MLP neurons of a small language model. Each row is named by its layer, matrix (gate and up: input weights) and neuron, and shows model dimensions 96-191. Each number is 128 + 32 x the weight over its row's rms, rounded and kept within 0 to 255. A neuron's up and down rows have the sign that makes its largest values positive.
After each neuron's rows, "fires on" lists the tokens most often at its 100 highest values on Wikipedia text that the model never trained on.

L4.gate305 [181 155 152  85 159 120  65 139 130 116  92 107 160 149 113 131 104 154 155 118  39 129  86 120 187 137 161 124  89 187 119 145  40  99 146 151 156 108 103  80 146 123  83 106 147 109  94 140  77  90 163 160 198 114 109  86 173 173 149  99 149 126 220 156 116 133 157 109 152 139  97 164  92 114 158 113 116 136 147 159 134 140 134 136 116 171 106 101  82 160 125 104 134 144 182 150]
L4.up305 [171 119 171 106 146  81 110 121 166 173 124 113 130  73 126 110 118  90 123 140 105 117 139 112 121 142 131 136  78 123 171 115 101  87  82 159 143 126 139 101 126 115  86 159 106  93 159 113 117 140 169  39 116 151 109 132 130 154 132  80 165 153 166  92  29  93 179 102 157 165 109 149 126 139 139  79 104 119 126 122 143  51  84 139  77 152  90 109 108 153 115 161  94 153 193 113]
fires on: "t", "v", "r", "p", "s", "k"

L14.gate133 [101 170 146 126 121 159 144 142 156 118 125 117 103 103 201 155 156 136 125 146 136 151 131 154  94 150  74 139 139 107  95  96  98 126 122 174  82 125 183 153 126 115 113 152 152 134 112 143  86 172 118 106 126 147  94 130 141 146 176  95 165 164 121 179 120  41 142 158 146  84 135 123 137  91 140 116 133 102  77 179 145 161  77 141 116  66  66 155 166 164  91 163 145 127  78 184]
L14.up133 [110 119 157 165 129 134 131 108 146 135 108 144 179 142 145 158 155 174 155 134 153 153 152 111 124 143 111 189  97  71 114 120  84 133 145  88 121 113 117 142 167 107 104 173 121 173 135 172 172  64 111 122 160 148 108  54 133 158 137 103  84 181 102 197 121 140 147 113 144 188 115 156 172 166 117 150  80 179  94 103 148 178 118 157 124 112  66 127  72  71 137 126  91 117 130 115]
fires on: " r", "==", "r", " R"

L4.gate354 [145  90 132 144 154 138 127 128 118 189 147 168  94 153 183 174 106 143 138  49 187 155  80 163  80 148 101  67 168  97 108  72 138 187 102 115 164 150 123 106 140 135 135 129 152 150 113 124 115 150  96 150 122  80 122 166 131 106 145  87 129 170 136 108  94 138 126  64 118 133 162 218 148  80 144 129 146 125  69 136 161 143 111  40 128 142 115 186  90  73 131 134 111 113 127 126]
L4.up354 [ 83 105 159 107 163 101 178  38 127 162 152 159 164 112 128 180 144  64 122 107  95 156 105 138  95 194  91 136 136  96 118 109  91 133  84  67  90  77 110 104 144 115 150 153 135  96 109 117 134 161 160 177 101 164 130 126 129 205 101 198  74 138 154 167  94 201 130 160  97 144 179 134 103  98 112  84 112 138 125 148  84 153  83  99 119  53  99 128  98 108 142 130 158 119  92 133]
fires on: "\n", "ree", " No", "r", "ouse", "ote"

L12.gate277 [ 90 167 116 119 155 149 129  97 135 104 156 119 138 129 165 162 128 191 101 150 116 111 156  84 216 134 123 132 195 141 130 179 177 167 179  75  47 143 111 123 108 117  65 122 118 168 121 103 134 130 107 136 128 120 105 145 197  89 112  68 125 140 137 135 136 134 129  55 208  73 102 160 116 131 125 126 146  91 119 132 153 141 122 137 115 126 159 154 113  88 123 128  86 118 125 182]
L12.up277 [101 110  81 116  50  98 116 123 128 131 128 100 156  96 133 111 116  86 126 184 112 119  84 116 165  62 154 102 201 134 114 123 110 154 132 103 101 154 110 137 111 110 120 114  88 122 104 119 141 151 151  76 115 117 146 114 174 112 177 136 102  88 152 101 163  87  94 103 191 143 108 169 109 179 117 124  84 146 154 118  95 118 157 134 120 115 147 109 115  78 185 138 103 174 120 160]
fires on: " as", " so", " As", "c", "W", "ipp"

L11.gate196 [119 128 128 151 116 122  99 147 126 127 157 111  83 178  82 139 101 157  80 141 125 204 212 149 192 103 135 107 113 154 136 140 126 121 112 149 103 121 139  77 130 140 132 183  82  46 113 170 153 171 181 145 122 140 225 157 137 117 180  82 122  84 154 144 183 134 115 141  48 143 164 120 123 137 134 152 119  83 142  70 163 105 107 198 151  99 163 153  60 151 111 124 132 150  94 162]
L11.up196 [146  94 107 143 139 135 143 153 145 114 119 158 106 180 139 147  88 163  84 151 137 198 140 170 150 157 118  87 112 160 137 191 111  83 195 171 160 134 130 123 124 137 107 160 130 117 128 156  98 185 142 174 201 102 139 127 145 106 228 104 172  99 124 128 130 131 152 144 133 125 201 172  64 109  77 106  77 131 114 126 124 119  89 104 158 169 113 138  89 111 172 118 167 106 132 169]
fires on: "."

L11.gate43 [116  96 129 142 118 100  87 173 143 122  99 177 151 118 116  98  76 182  90 115 119 129 146  93 140 185 121 115 162 159 101 129 150 149  96 143 154 111 138 128 142 143 119 142 152 112 115 134  80 196 128 117 146 140 112  94  76 173 102 124 150  83 175 128 148  90 152 152  38 176 166 148 164 164  70 128 103  98 168 127 131  67 117 144  70 107 152 132 132  76 116  96 119 117 103 171]
L11.up43 [104  96 118 144 139 136 163 102  95 125  85 128 138 125  75 106 122 169 121  80 156 124 126 187 116 102 128 147 114 170 169 153 125 124 142 116 155 122 108 129 137 122 112  76 149 121 150 144 106 129 149 132 112 178 174 112 120  56 122 127 168 135 110  86 175 131 111 151 131 121 207 169 142  76  95 112 137 131 142  79  86 158 135  99  94  36 124 129  91  69 165 140  93  66  87 144]
fires on: " as", " called", " including", " with", "ap", " by"

L3.gate480 [ 69 133 143 156 111 180 127 127 103 146 138 177 125 151  82 177 156 181  88 169 102 124 189 119 196 117 148  84 124 127 155 133 185 151 122 171 145  67 137 125 137 106 115 132  62 134  81 105  97 120 147 100 147  99 165 119 219  47  99 106  65 127 131 141  91 118  82 141 106 107 140 121  90  74 167 120 157  98 195 111 130 127  86  79 165 123 113 108 141 131 130 113 117 150  70 170]
L3.up480 [153  73 117 130  29 142 171 150 128 167 125 172 145 144 154 117 141 137  93 158 160 104 148 127 185 114 122 104  99  93 129 118  75  91  83 131  98 119  82 146 131 150 131 107 124 169  98  83 165 135  75 102 122  90 187 114 111  94  75  79  89 116 124 128  84  81 122 109 127  61  86 135  84  81 171  93 138  79 159  98 102 174  20 157 175 141 198 124 101 155  85  82 141 110 113 117]
fires on: "ir", "ol", "or", "ric", "ic"

L12.gate180 [116  93 125  61 115 139 124 134  98 137  96 119  91 151 158 140  79 102 103 118 128 134 113 120 121 156 172 185 120 150 158 159 105  93 145 142 170 121 162 122 101  84  77 182 124 150 168 170  46 108 107 116 140 107 191  82 129 102 112  94 108 148 126 126 153 144  90 159 151  55 208 123 144 152  74 127 132 115  86 137 191 130 106  96 134 129 135 139 133 140 142  75 155 135 117 138]
L12.up180 [ 99 131  82 123 109  85 116 115  88 157 134  80  75  88 150 143 111 107 155 174 154 103 126  98 172 125 172 157 143 138 135 134  61  54 137 135 147 142 142 130 107 150  56  96  94 168 108  81  64 122 127 127  99 106 106 122 152 166 148 163 169 109 164 149 171 146 187 133 102  91 177 144 154 106 113 134 116  83 115 124 126 139  80 105 147 112 175 115 123 137 105 114 122  85 184 100]
fires on: " d", " em", " dep", " ind", " D", " prom"

L12.gate482 [ 54 176 163  93  98 119 205 134  62 121 198 168  93 143 118 147 160 174 158 165 166 133 132 123 165 140  26  97 154 140 120 130  90 161 144 113 126 136 166 195 114 114 136 148 164 130 123 157  81 170 141 155  98  79 181 156 130 130  99 140 143 109  95 113 102 174 120 143 185 103 126  60 146  51 164 154 138 122 147 226 137 102 119 166 143 152 116 164  88 104 132 106 143 141  82 146]
L12.up482 [158  73 146 159 150 107 139  96 149 121 113 113  47 111 173 141 150  78 128 124 168 151 113 131 195  98 119 113 141 114 120 111  76 163 148  96 150  66 206 161 122 173 146 116 153 192 132 100 157 108 167 124 139 117 108 126 180 182 178 185 133  96  98  89 100 162 129 131 168 127 175 131 105 142 169 127 129 147 126 100 136 136 150 140 198 141 136 173  90 152 133 123 153 131  99 123]
fires on: " C", "oc", "og", " D", " G"

L12.gate408 [ 93  54 102 105 155 147 102 118  70  69  51 110 166 101 156  94 132 137 176 144  97 165 110 125  74  84 158 163 121 111 119 136 127 120 157 201 189 115 181 125 181 147  75 111 120  95  94 117 102 146  84 140 165 133 134 145  71 155 119 148 146 111 127 119 115  86 122  91 105  89 149 133 150  72 152 130 134 128 126 141  97 158 121 124 109 124 131 108 110  94  92 151 121 177  62 125]
L12.up408 [112  86 127  77 146 146 153 132 147 153  91 116 179 132 106  68 115 145 110 146 101 218 116 173  86 123 121 136 171 103 168 139 166 125 140 106 130 122 225 120 178  79 157 115 154 150  91 161 121 130  87  78 150 158 152  51  83 127 104 147 153 126 154 145  93 162 150 131 104  78  76 136 185 108 169 198 109  97 110 153  75 114 117 119  72 130 164 160 102 100  58 175 147 136 102  95]
fires on: " the", " The", " of", "ly", "'s"

L13.gate76 [115 150 128   3 117 109 124 163 146 105 125 135 169 120 143 128  76 131 125 127 110 125 149 150  96  73 149 154 159  95 125 151 130  51 172 130 150 180 126  89 106 115 154 196 145 208 110 171 147 184 168 142 169 110 181 124 131 133 107 106 168 107 132 144  88 136 137 102 135  65 117 185 110  98  69 107  77 126  98 101 116 171 103 124  90 149 143 158 133 163  72 123  76  82 105 140]
L13.up76 [124 110 145 151 118 188 118 147  98  85  79 110 165 145 125 100 168 146 122 147 121 156 193 135 148 132 154 143 128 122 143 135 125 126 112 119 125 165 147  83 152  90 145 116 126  84  83 162 140 118 121  91 174 131 226 140  95 107  67 106 179 125 145 118 108  89  81 113 132 110 151 156 118 126 115 115 135 135  87 107 141 108 174 107  76 128 145 104 104  89  88 139 120  59 112 213]
fires on: " of", " by", " to", "us", " not", " after"

L13.gate413 [161 148 121  92 162 132 133 169 120 153  72 106  71  68 108 133 140  93 158 205  75 134 112 127 106 119 186 112 126 119  89 142 147 124 123 141 111 150 164 140 172 134 202 107  57 103  74 115  79 137 124  88 136 168 107 190  93 108 103 179 161 117 145 182 116 117 123 104 125 194 150  73 125 111 117 118 100 154 102 125  79 112 102 123  64 117  96 138 101 125  75 118 166 143  77 121]
L13.up413 [114  61  58 113  94 120  88 169 129 162  76 166 126 108 132  57  86  67 132 157 107 138 114 157  89 133 177  73 162 121  93 116 143 165 197 175 178 116 131 187 136 136  99 142 104  98  90 148 131  73 133 134 103 171  93 125 156 108 133 155 127 127 122 124  86 182  93 184 141 125 114 215 174  76 113 133 135 122 120 125 127 149 106 112  76 116  53 103  82 159 102 150 115  93  97 135]
fires on: " and", ",", " of", " large", ":", "ly"

L12.gate283 [121  96 128  86 137 146 134  88 157 139  71  85 154 136 164 137 103 114 199  86 139 193 120 116 113 114 153 129 159 164 161 123 163 121  73  84 176 157 152  52  84 143 160 154 140  78 113 115 112 193 115  88 118 179 122 131 161 150 149 124 120 110 127 107 152 130 127 137 147  84  88 121 180 140 138  92 162 122  86 125 102 140 100 113 125 153  75 146 150  77 149 191 147 115 122 103]
L12.up283 [106  67 132  97  95 145 111  87  93 112 122 130 137 168 128 137  82 143 167 117 112 130 170 159 113  89  90 184 130  76 108 122 106 173 146  89 155 202 199  67 101 158 150 132 129 104 112 141  86  88 111  75 115 140  97 109  99  96 166 101  96 125 197  82  68 166 148 118 117  72  98 144 148 114 140 142  97 169  93 139 127 107 112  65 159 115 119 120  97 166 118 121 194 120 119 133]
fires on: " the", " The", " a", "'s", "our", "'"

L14.gate447 [107  86 208 153 127 127  85 115 135 132 161 218 157  81 147  98 105  97 132  95 202  89  64 145 155  90 142 100 107  99 183 137  83 121 111 220 126 132 106 130 114 153 154 142 120 124 151  75 129 124 137  92 141 116 189 147 114 111 129 102 154 114 173 178 133 117  97 148 145 103 177 193 118 123  68 167 148 139  86 111 151 102  96 129 139 113 124 113 144 113  97 135 132 170  76 139]
L14.up447 [141 117 226 133 119 131 106 122 132 142 172 199 111  98 142 198  74 144 191 123 151 103  93 140 158  49 106 113 117 164 132 133 112 210  91 150  97  85 119 135  92 136 116 152 124 103 123 109 134 121 130  35 165 134 150 157 171 163 142 102  69 134 117 122 131 122  94  42 144  58 146 151 102 183 124 202 171 119 116 149 100 184 166 164  42 125 126 113 174 102 142 149 140 111  89 110]
fires on: " |", "|", " and", "-", "US"

L3.gate147 [138 110  96  79 122  87 130 129 122 175 166 120 103 174 117 146  98 104 128 134 142 115 102  89 141 213  82 128 119 122 126 126  94 176 118 126 186 116 108 101 140 110 128 148 140 168 154 208 128 145 122 146  87 114  90 125 137 162 144 156 157 129 144 138 142 155 151  87 191 109 119 153 161 121 128 121 142 102 133 113 154 168  82 146  82 122 152 115  59 123 171 103  39 168 114 143]
L3.up147 [120  82 132  53 167 154  74 130  73 159 159 134  92 104 131 132 171 128  99 138 111 125 150  92 154 123 132 112 166 124 130 121 170 129 145 120 159  95 108 105 167  99 155 124 132 146 159 211 121 137 130  99 140 165  53 120 107 132 189 151 203 154 114  84  82 156 105 123  44 130 143 122 125 163  56 130 118  57  95 121  63 137  78 105 112 157 192 121 106 114 139 127  99 149 123 124]
fires on: "l", "k", "ig", "e", "t", "es"

L10.gate207 [152  99 155 152 146 178 152 131 126 110 112 129 121 144 151 130 182  83  97 126 114 162 127 204 144  98 105 103 148  88 161 130  48 183  75 161 119  68 167 175 128 126 143 192 156 123 122 152 150 127 126 108 167 133 118 120 101 119 189 139 120 149 127 148 103 111 140 146 129  70  27 126  62 161 129 131 146 124  92 172  55 172 130 126 116  97  58 125  92  87 113 123  28 115 181 142]
L10.up207 [157 137 119 102 161  61  99  76 117 115 143 151 143 107 138 166  87 140 102 130 171  86 108 146 131  82 123  78 118  93 142 109  78 152 146 115  96 153 131 192  54 180  56 156 135 157 115 131  95 100 139  93 121  91 177 151 126 111  99  91 186 123 176  88 118 124 150 112 140 136 148 179 126  80  89 116 149 137 148 157 126 101 122 145 153 137  65 116 163 142 105 106  75 124  86 108]
fires on: " social", "ical", "ic", "I", "ural", "ime"

L12.gate406 [135 155  97  91 133 106 100 143 137 153 150  99  98 158  19 203  85 120 129  75 119 108 156 147 165  90 125 111 149 103 120 142 159  80 167 152 101 192 134 142 160 148 128 194  94 159  99 111 162 162 139 140 179 110 135 117 190 170 103 105 147 149 133 126 197 163 155 169 102 134 139 124  88 147 112 115 112 117  59 163 114 179 141 127 176 113 170 127 103 152 115 115 113 192 117  67]
L12.up406 [102 151 121 125 138 128 150 162 164  40 131 103 125 155 130 184 117 118 145 144 167  89 168 106 174 137 172 109  84  87 135 110 153 118 103  79 147 185 173 147 144  92 166 143  62  96  91 151 142 137 169  74  88 102 143 132 146 124 223 134 129 114  98 144  78 183 193 135 101  81 156 106 123 147  61 122 152 151 127  91 114 159 134 112 151 133 164  93 139 176 101 189 110 203 140  53]
fires on: "-", " \"", ",", " '", ":", " un"

L11.gate457 [114 112 108 141 112 139  76  95 127 161 137  88 157 156 103 119  45 113 135 136 156 124 137 117  51  91 117 152 153 103 152 126 132 110  63 147 136 136 128 127 110 119 138  81 108 175 172 142 152 100 177 100 138 154 100  76 162 145  75  95 131  48 131 143 197 110  89 111 113 118 150 171 106 115 176 130 101  88 101 122 129 116  90 145 114 138 138 146 149  78 116 108 107 148 140 144]
L11.up457 [145  82 151 140  67 119  98 117 118 142  81  42 150 159 112 115  77 150 108 109 199 113 156 125 144 140 134 147 127 163 124 156 158 141 159 122 107  89 159 132 125  86 153 113  83  77  84 123 147 133 145 118 141 215 107 102 120  79 119 115 100 183 196  82 160 160  95 137 165 107 141 129 108 153 119 128 127 125 165 136 103  92 126  99  89 122 139 112 143 112  56 239  78  74 128 135]
fires on: "S", " as", " called", " to", " of", " than"

L13.gate131 [ 88 100 194 113 162  78 158 160 129 144  90 140 109  97 150  89 150  82 118 112  91 160 109 160 110 120 102 132 153 106 187 176 156 123 150 177 118 139 141 145 131 207 133 101 137 164 144  73 160 166  91  90  85  88 225 197 160  98 117 113 104 137 160 156  93 103 151 100 156 124 117 137 120 157 157 116 144 127 131  95 107 141 134 151 100 151 126 124  67 140 126  98 161 124 135 185]
L13.up131 [115 141 148 123 126  50 156 128 133 202 141 137 146  91 116 102 137  98 131 180  70 131 140 164 144 210 128  63 120 142 148  94 144 117 109 133 155 118  39 131 141 135 165 177 148 153 163 109 167 206  95 126 111 144 173 172 140 151  57 109 146 157 130 102 107 151 108 140 114 133 134 129 140 117 124  61 209 146 140 122  93 152 120 146 135 117 167 155 105 188  88 104 175 131 153 158]
fires on: " C", "w", " W", " M"

L13.gate232 [ 68 148 166 122 162  98 183 191 125 105 109 145 118 144  77 171  89 121  67 136 145 137 140 137 143 109 110 125 110 204 154 164  96 109 125 103 110 176  55 148 186 123 128 161 119 123 127 146 125 188 149 146 121 112 158 131 152 138 153  83  75 136 125 135 154 137 154 116 132  79 127 117 177 155 101 136 157  99 155 144 152 149  99 129 175 139 179  82 159  93 149 100 146 146 170 139]
L13.up232 [ 57 105 172 148 123 121 148 108 108  50 138 146 103 128 148 141  89 147 111 147 171 143 106 166 133 160 142  91  67 172 140 208 114  83 170  97 168 156 139 147  96 150 131 124 118  55  96 176 126 105 173 126 121  94 127 138 198  83 146 163 136  76 103 171  68 161 132 158 109 127 175 151 132 104 138 137 156 118 141  97 122 158 161 176 139  94 137 160  83 111 116 145 126 217 109 113]
fires on: ".", ":", ")."

L8.gate209 [157 136 118 127 154  95  68 157 117 128 121 146 159  94 135 153 129 120 110 133 110 176 146 110 141 137 109 107 112  60 161 141 150  88 139 136 102 125 128  84 187 109 131 148 213 194 108 132  58 179 115 162  67  93  63 108  64 126 123 121 135 169 187 134 165 127 169 139 140 103  99 144  98  84 130  47 104 110  69 127 103  62 134 172 139 155 105 136  64  42 139 144 157  93 130 136]
L8.up209 [112 115  80  40  85  97 125 134 136 139 167  82 163 154 105 177 132  84 137 124  95 115 131  89 166 147  84 127  67  91  96 108 108 140 121 222  98 164 210 112 134 203 147 127 181 113 191 134 105 145 180  73 108 131 166 126 143 168 124 128 126 109  99 142 137 152 171 183 126 135 127 122  94  82  91  80 126 140  99 108  85 104 125 145 126 119 157 139  90 140 133 147 141 109 124 131]
fires on: " le", " s", "l", "ir", "ab", " p"

L7.gate230 [ 71 143 141 170 131 117 106 139  87 132 129 178 123 118 117 144 151 119 114 125 179 138  90 115  91 132 180 167 195  92 146  71 163 165  67 103 101 134 102  75 142 126 126 154 168  71 141 127 146 104 106  87 134  84 150 134 140 103 111 195 133 146 153 132 158 126 155 103 141  86 137  16 131 125 134 143 129 135 135  82 134 136 146 145 192 146  95  73 141 147 100  77 133 106  92 161]
L7.up230 [ 95 124 136  85 142 147 108 126 149 149 105 153 136  73 124  81 153 127 167 130 199 133 159 151 124 125  97 169 162 166 143 126 125 131 123 160 133 108 176  81 113 184 136 104 193  94  76 115 127 101 168 110 132 146 112  82  91 164 171 154  99 123  89 127 108 135 143 119 169 122 134 127 128 103 182 160 142 193 159 122 107 106  91 167 140 131 164 132 128 157 132 202 152 156 186 112]
fires on: " re", " qu", "ation", "u"

L3.gate205 [136 161 135 107 105  78 108 141 186 184 124  93 113 109  50  92 165  98 152 125 185 102  79 180 112 110 187 107  94 109 142 148  87 158  75  55 168 151  88 154 169  89  88 172  72  75 121 127 111  79  73 122  47 149 115 157 168 145 129 137 138 125 137 128 192 190 125  80 115 133 121 121 117 101  72 119 172  96 177 102  98  96 156 100 112  86 161 104 101 132 146 139 143 154 106 134]
L3.up205 [ 98 111 104 186  92 193 125 113 109 168  93  97  65 126 134 113 124 130 154 149 105 126 164 132 143 168 136 165 148 190 129  75 152 168 120 144 114  88 114 121  55  87 122 167 201 105  90 119 124 162 155 102 149 136 154 144 145 125 158 208 162 103 121 153 124  80 130  95 152 205 113 108 156  78 125  91 124 136 137  72 172 171 184 162 127 110 165 142 158 125 142 147 128 146 115 135]
fires on: "et", "all", "ip", "ight", "est", "let"

L4.gate125 [110  74 129  56  91 128 121 122  88 156  80 129 221  70 105 129  56 122  77 115 130 140 121 139 174 132 207 146 139 141  79 124 180 128 144 133 141 135 130 135  50 123 158 144  61 158 130 159 164 150 119  86 124  96 154 110 169 120  89 168 152 100 155 174 125 155 131 170 132 120 167 116 133  66 155 132 112 134 126  66 113  71 164 119  87 100 191 150 156 162 138 189 142 150  98 127]
L4.up125 [100 154 143 101 121 114 141  93 140 111 119  82 124  91 101  82  69  98 110 122 146 138 127 120 154 110 130 117 149 143  55 104 176 203 119  77 103  94 153  76 104  79 110 130 100 126 100 192  87 139 183 117 154 153 109 157 122 133 174 141 124  72 158 150 108 142 124 123 126 199 103 112 136 123 152  96 131 125 199  96 135 138 174 200 138  74 132 152 127  86 171 128 156 114 153 156]
fires on: "e", "all", "et", "ong", "iss"

L11.gate269 [ 96 170  87 141 125 164 186 122 101 190 111 170 100 140 187 113 125 143 136  93 136  59 144 141 161 106  89 160 177  71 119 141 128 127 154 100 159 190 159 127 160 127  91 153 109  87 107  91  55 119 129 119 163 108 170 148 169 125  53 154 108 159 162 161 126 206 139 150 178 136 197 131 114 117 138 158 101 146  82 121 125 150 147 171 121 162  50 184 103 141 157  93 179 115  93 103]
L11.up269 [146  73 140 140  98  31 166 162 110 101 177  95  88  83 170 121 123  97 106 126 138 157 135 110  94  71 153 184 159 137 128 133 138  79 114 128 148 124  95 180 132  89 114 110 162  80 163  85  90 141 154 100  97 102 116 130  91 178 110 175  74  89 158 120 150 122  92 130 145 181 147 153 127 141 120 166  96 170  82 109 109 153  58 133 124 100  87 129 175 136 112 141 133 138 121 175]
fires on: " st", " d", " D", " ch", "C", " C"

L11.gate471 [177 120 153  50  96 162 131 110 125 131 106 194 113  75 133 108 178  92 119 116 167 185 118 148 112 122  95 102  80 160 158 103 112 111 108 150  99 176 143  95 125 100 124 175 104 126 117 157  63 101 114  70 124 139  79 151 151 144 155 121  89 112  66 215 171 101 180 125  65 152  79 161 152  42 160  82 137 138 103 134 120 105 156  80 147 118  95 104 160 151  89 149  76 131 109 136]
L11.up471 [157 152 114 116 152 144 102 165 132 135  73 122 100 125  96 174 127  66 144 103  78 106 101  83 116 169 161 104  87 135 138  60  46 201  88 125 143 140 127 152 122 142 108 149 193 112 116 125 120  80  86 161 163 103 135  55 128 115 135  73 125  57  91 109 135 108 185 161 144 118 114 134 181 118 125 136 168 154 120 112 150 127 190  99 127  90  42 112 111 108 184 117 106  74 135 134]
fires on: " 1", " r", " sp", "r"

L8.gate445 [175 111 118 147 122 160 164 181 131  91 171  81 141  96 156 164 142 197 125 111 103 110 136 125  95 128  99  84 109  76 123 135 170 135 125 157 138 127  62 144 143 120 168 127  69 119 126 152 161 174  73 131 136 149 166 173 166 113 119 124 117 105 133 128  93 122 105 131  65  81 126 148 147 144 127 185  74 128 152 115 100 138 111 162  87  91 124  95 143 138 118 102 152 109 126 125]
L8.up445 [174 160 144 138 102 137 135 183 148 158 141 101 133 135  94  97 106 119 179 153 129 138  94 129  94 149 102  88 120 156  85  88 144 169 114  85 128 182  97  81  50 156  70 152 129 165 154 173 131 145 158 123 130 103 111  94 117  94 127 142 127 111 156 126 159 148 141  75  87 116 155 132 134 109 104 123 166 141  84 173 152 183 162 120 129  78 116 217 156 137 137 107 176 106 163 147]
fires on: ":", "ot", "in", "|", "k", "ag"

L14.gate188 [126 183 134 162 191 140 181 128 112 105 138 184 191  92  88 148 112 105 134 151 113 104 137 107  85 167 122  90 142 127 171 145 127 182 133 159 148 179  94 150 183 181 135 214  86 159 122 125 148 141 140  81 124 123 158 152 158 107 114 191 146 162 178  72 111 155 134 119 169 132 116  68 124  38 124 144 112 129 168 130 154  74 166 151 165  97  89 147 163 169  88  91 122 112  65 147]
L14.up188 [ 87 154 102  97 109 143 146 108 108 113  91 101 115 117 114  74 172  63 189 111 126  92 123 144 115 178 168 111 136 137 131 104 105 152  80 174  99  92  79 100 120 164 133 128 175 158 116 115  87 175 103 126  84 153 202  97 162 148 118 142 141 119  49 161 167  99 137 122 139 113 175  58 132 135 120 105 153 186 113 133 156 124 125 121 193  83 193 226 104 170 152 131 112 136 146 114]
fires on: " re", " Re", "w"

L12.gate318 [116  92 166 140 136 111 109 116  86 113 199 129 135 134 161  97 177  78 118 102 100 125   0 104 110  79 111 106 154 139 103 120  61  84 118 190 104 103 115 116 162 115 114 133  93 146 184  67 156 103  76  50 119 135 107 156 151 147 152 129 101 171 115 144  93 102 135 122 149 112 118 104 136  75 115 134 160 112 120  90 111 116 131 197  82 124 156 140 144 101 124 149 150 115 146  98]
L12.up318 [121 131 138 159 169 124 147  79 156  83 163 160  60 136 136 129 184 117 168  76 154 135  85 122 112 113  91  39 143 107 143 170  55  86 163 175 114 131 111 136 132 103  95 164  96 118  99  71 145 151 116  25 132 107  96 139  99 137  97 174 129 124 121 117  91 157 146 100 100  70  76  94 128 119 146 160 104  97 102 116 121 141 148 177 123  98 126 187 110  89  98 132  96 122 150 101]
fires on: " |", "|", ":", "-", "L"

L4.gate494 [146 161 122 111 139  71 156 182 133 145 146 127 171 133 108 159 127 183 131 159  82 150 143 112 131 137  94  86 122 112 173 135  92 136 124 153 120 112 103 139 146 147  89 103  97  75 121 125 118 147 120 140  97 127 144  80 182 144 133 145 122 109 118 115  96 120 164 156 148 129  81  95 128 122 137 135 113 115 201 173 143 153  79  82 121 155 118 207 188 170 122 149 115 152 153 210]
L4.up494 [198 107 129 132 141 116 147 137 156 122 105  59  89 114 103 127 144 152 123 119 143 153 162  77 144 136 184 125 128 140 144  86 116 141  37  46  86 112 116 142 102 162 106 197 151  94  62 100 149  84  91 120 203 139 170  93  99 116 139 112 123 153 148  82 101  31 161 109 152  95 124  74 153 136 171 159 111 186  75  80 174 135 154 169 134 154 116 140 130 112 141 182 104 126 157 124]
fires on: "t", "and", "r", "et", "ant", "unt"

L6.gate255 [ 97 103 171 135 205 119 129 138 121 121 181 156  86 114 159 174 165 125 169 158  58 159 117 152 134 152  87  81 168  89 134 125  86 100 102 121 165 117 105 128 138 111 156 140  97 107 141 183 124 173 156 135  73 140  76 160  49 172 149 116 136 147 100  90 143 161 173 115 149  90 104 111 135 104 109  99 123  85 155 114 112 104 149 110 120 135 135  91  96 141 160 132 130 141 113 161]
L6.up255 [127 119 107 165 137 163 121 132  93 164 171 134  86 106 120 154 220 124 127 145 148 163  89 155 173 108  91 127 153  78 133 135 106 136 131 160 127 105 114 165 161 115  89 132 146 149 120 169 120 102 151 104 123 138 142 136 124 152 156 118 148 149 146 123  67 111 141 163 116 111  26 154 146 118 121 163 114  95  85 130 110 121 115 139 122 122 109 112 107 184 172 112 126 162 116  92]
fires on: "l", "ig", "t", "f", "p", "ag"

L11.gate176 [ 79  66 117  79 142 107 142 166 132 108 168 111 142 137 180 127 131 156 115  81  97 124 168 152 138  90  90 127 126 125 109 157 128 110 121  90 100 145 139 152 148 130 150 106 177 173  92 123 146 122 152  58 183 142 173 114 133 121 117 129 164 168 164 167 152 142 144 128 176 147  95 158 151  89 115 131 146 120  95 122 134 163 100 205 112 124 105  96 147  54 110  87 153 136 159 120]
L11.up176 [128 109 136 113 116 162  61 111 149 150 128 140 151 165 113  92  94 152 147 117 157 149  95 149 158  85 111 144 162 201  91 142  75 162 149 147 118 106 201 107 117  66 166 158  87 193 101 183 119  91 166 148  82 114  84 157 190 142 161 123 119 132 197 115 132 167 155 146 221 141 132 166 124 124  71 168 111 144  94 144 147 113 170  73  89 122 179 104  95 118 142 154 117 139 121 123]
fires on: " as", " where", "ire"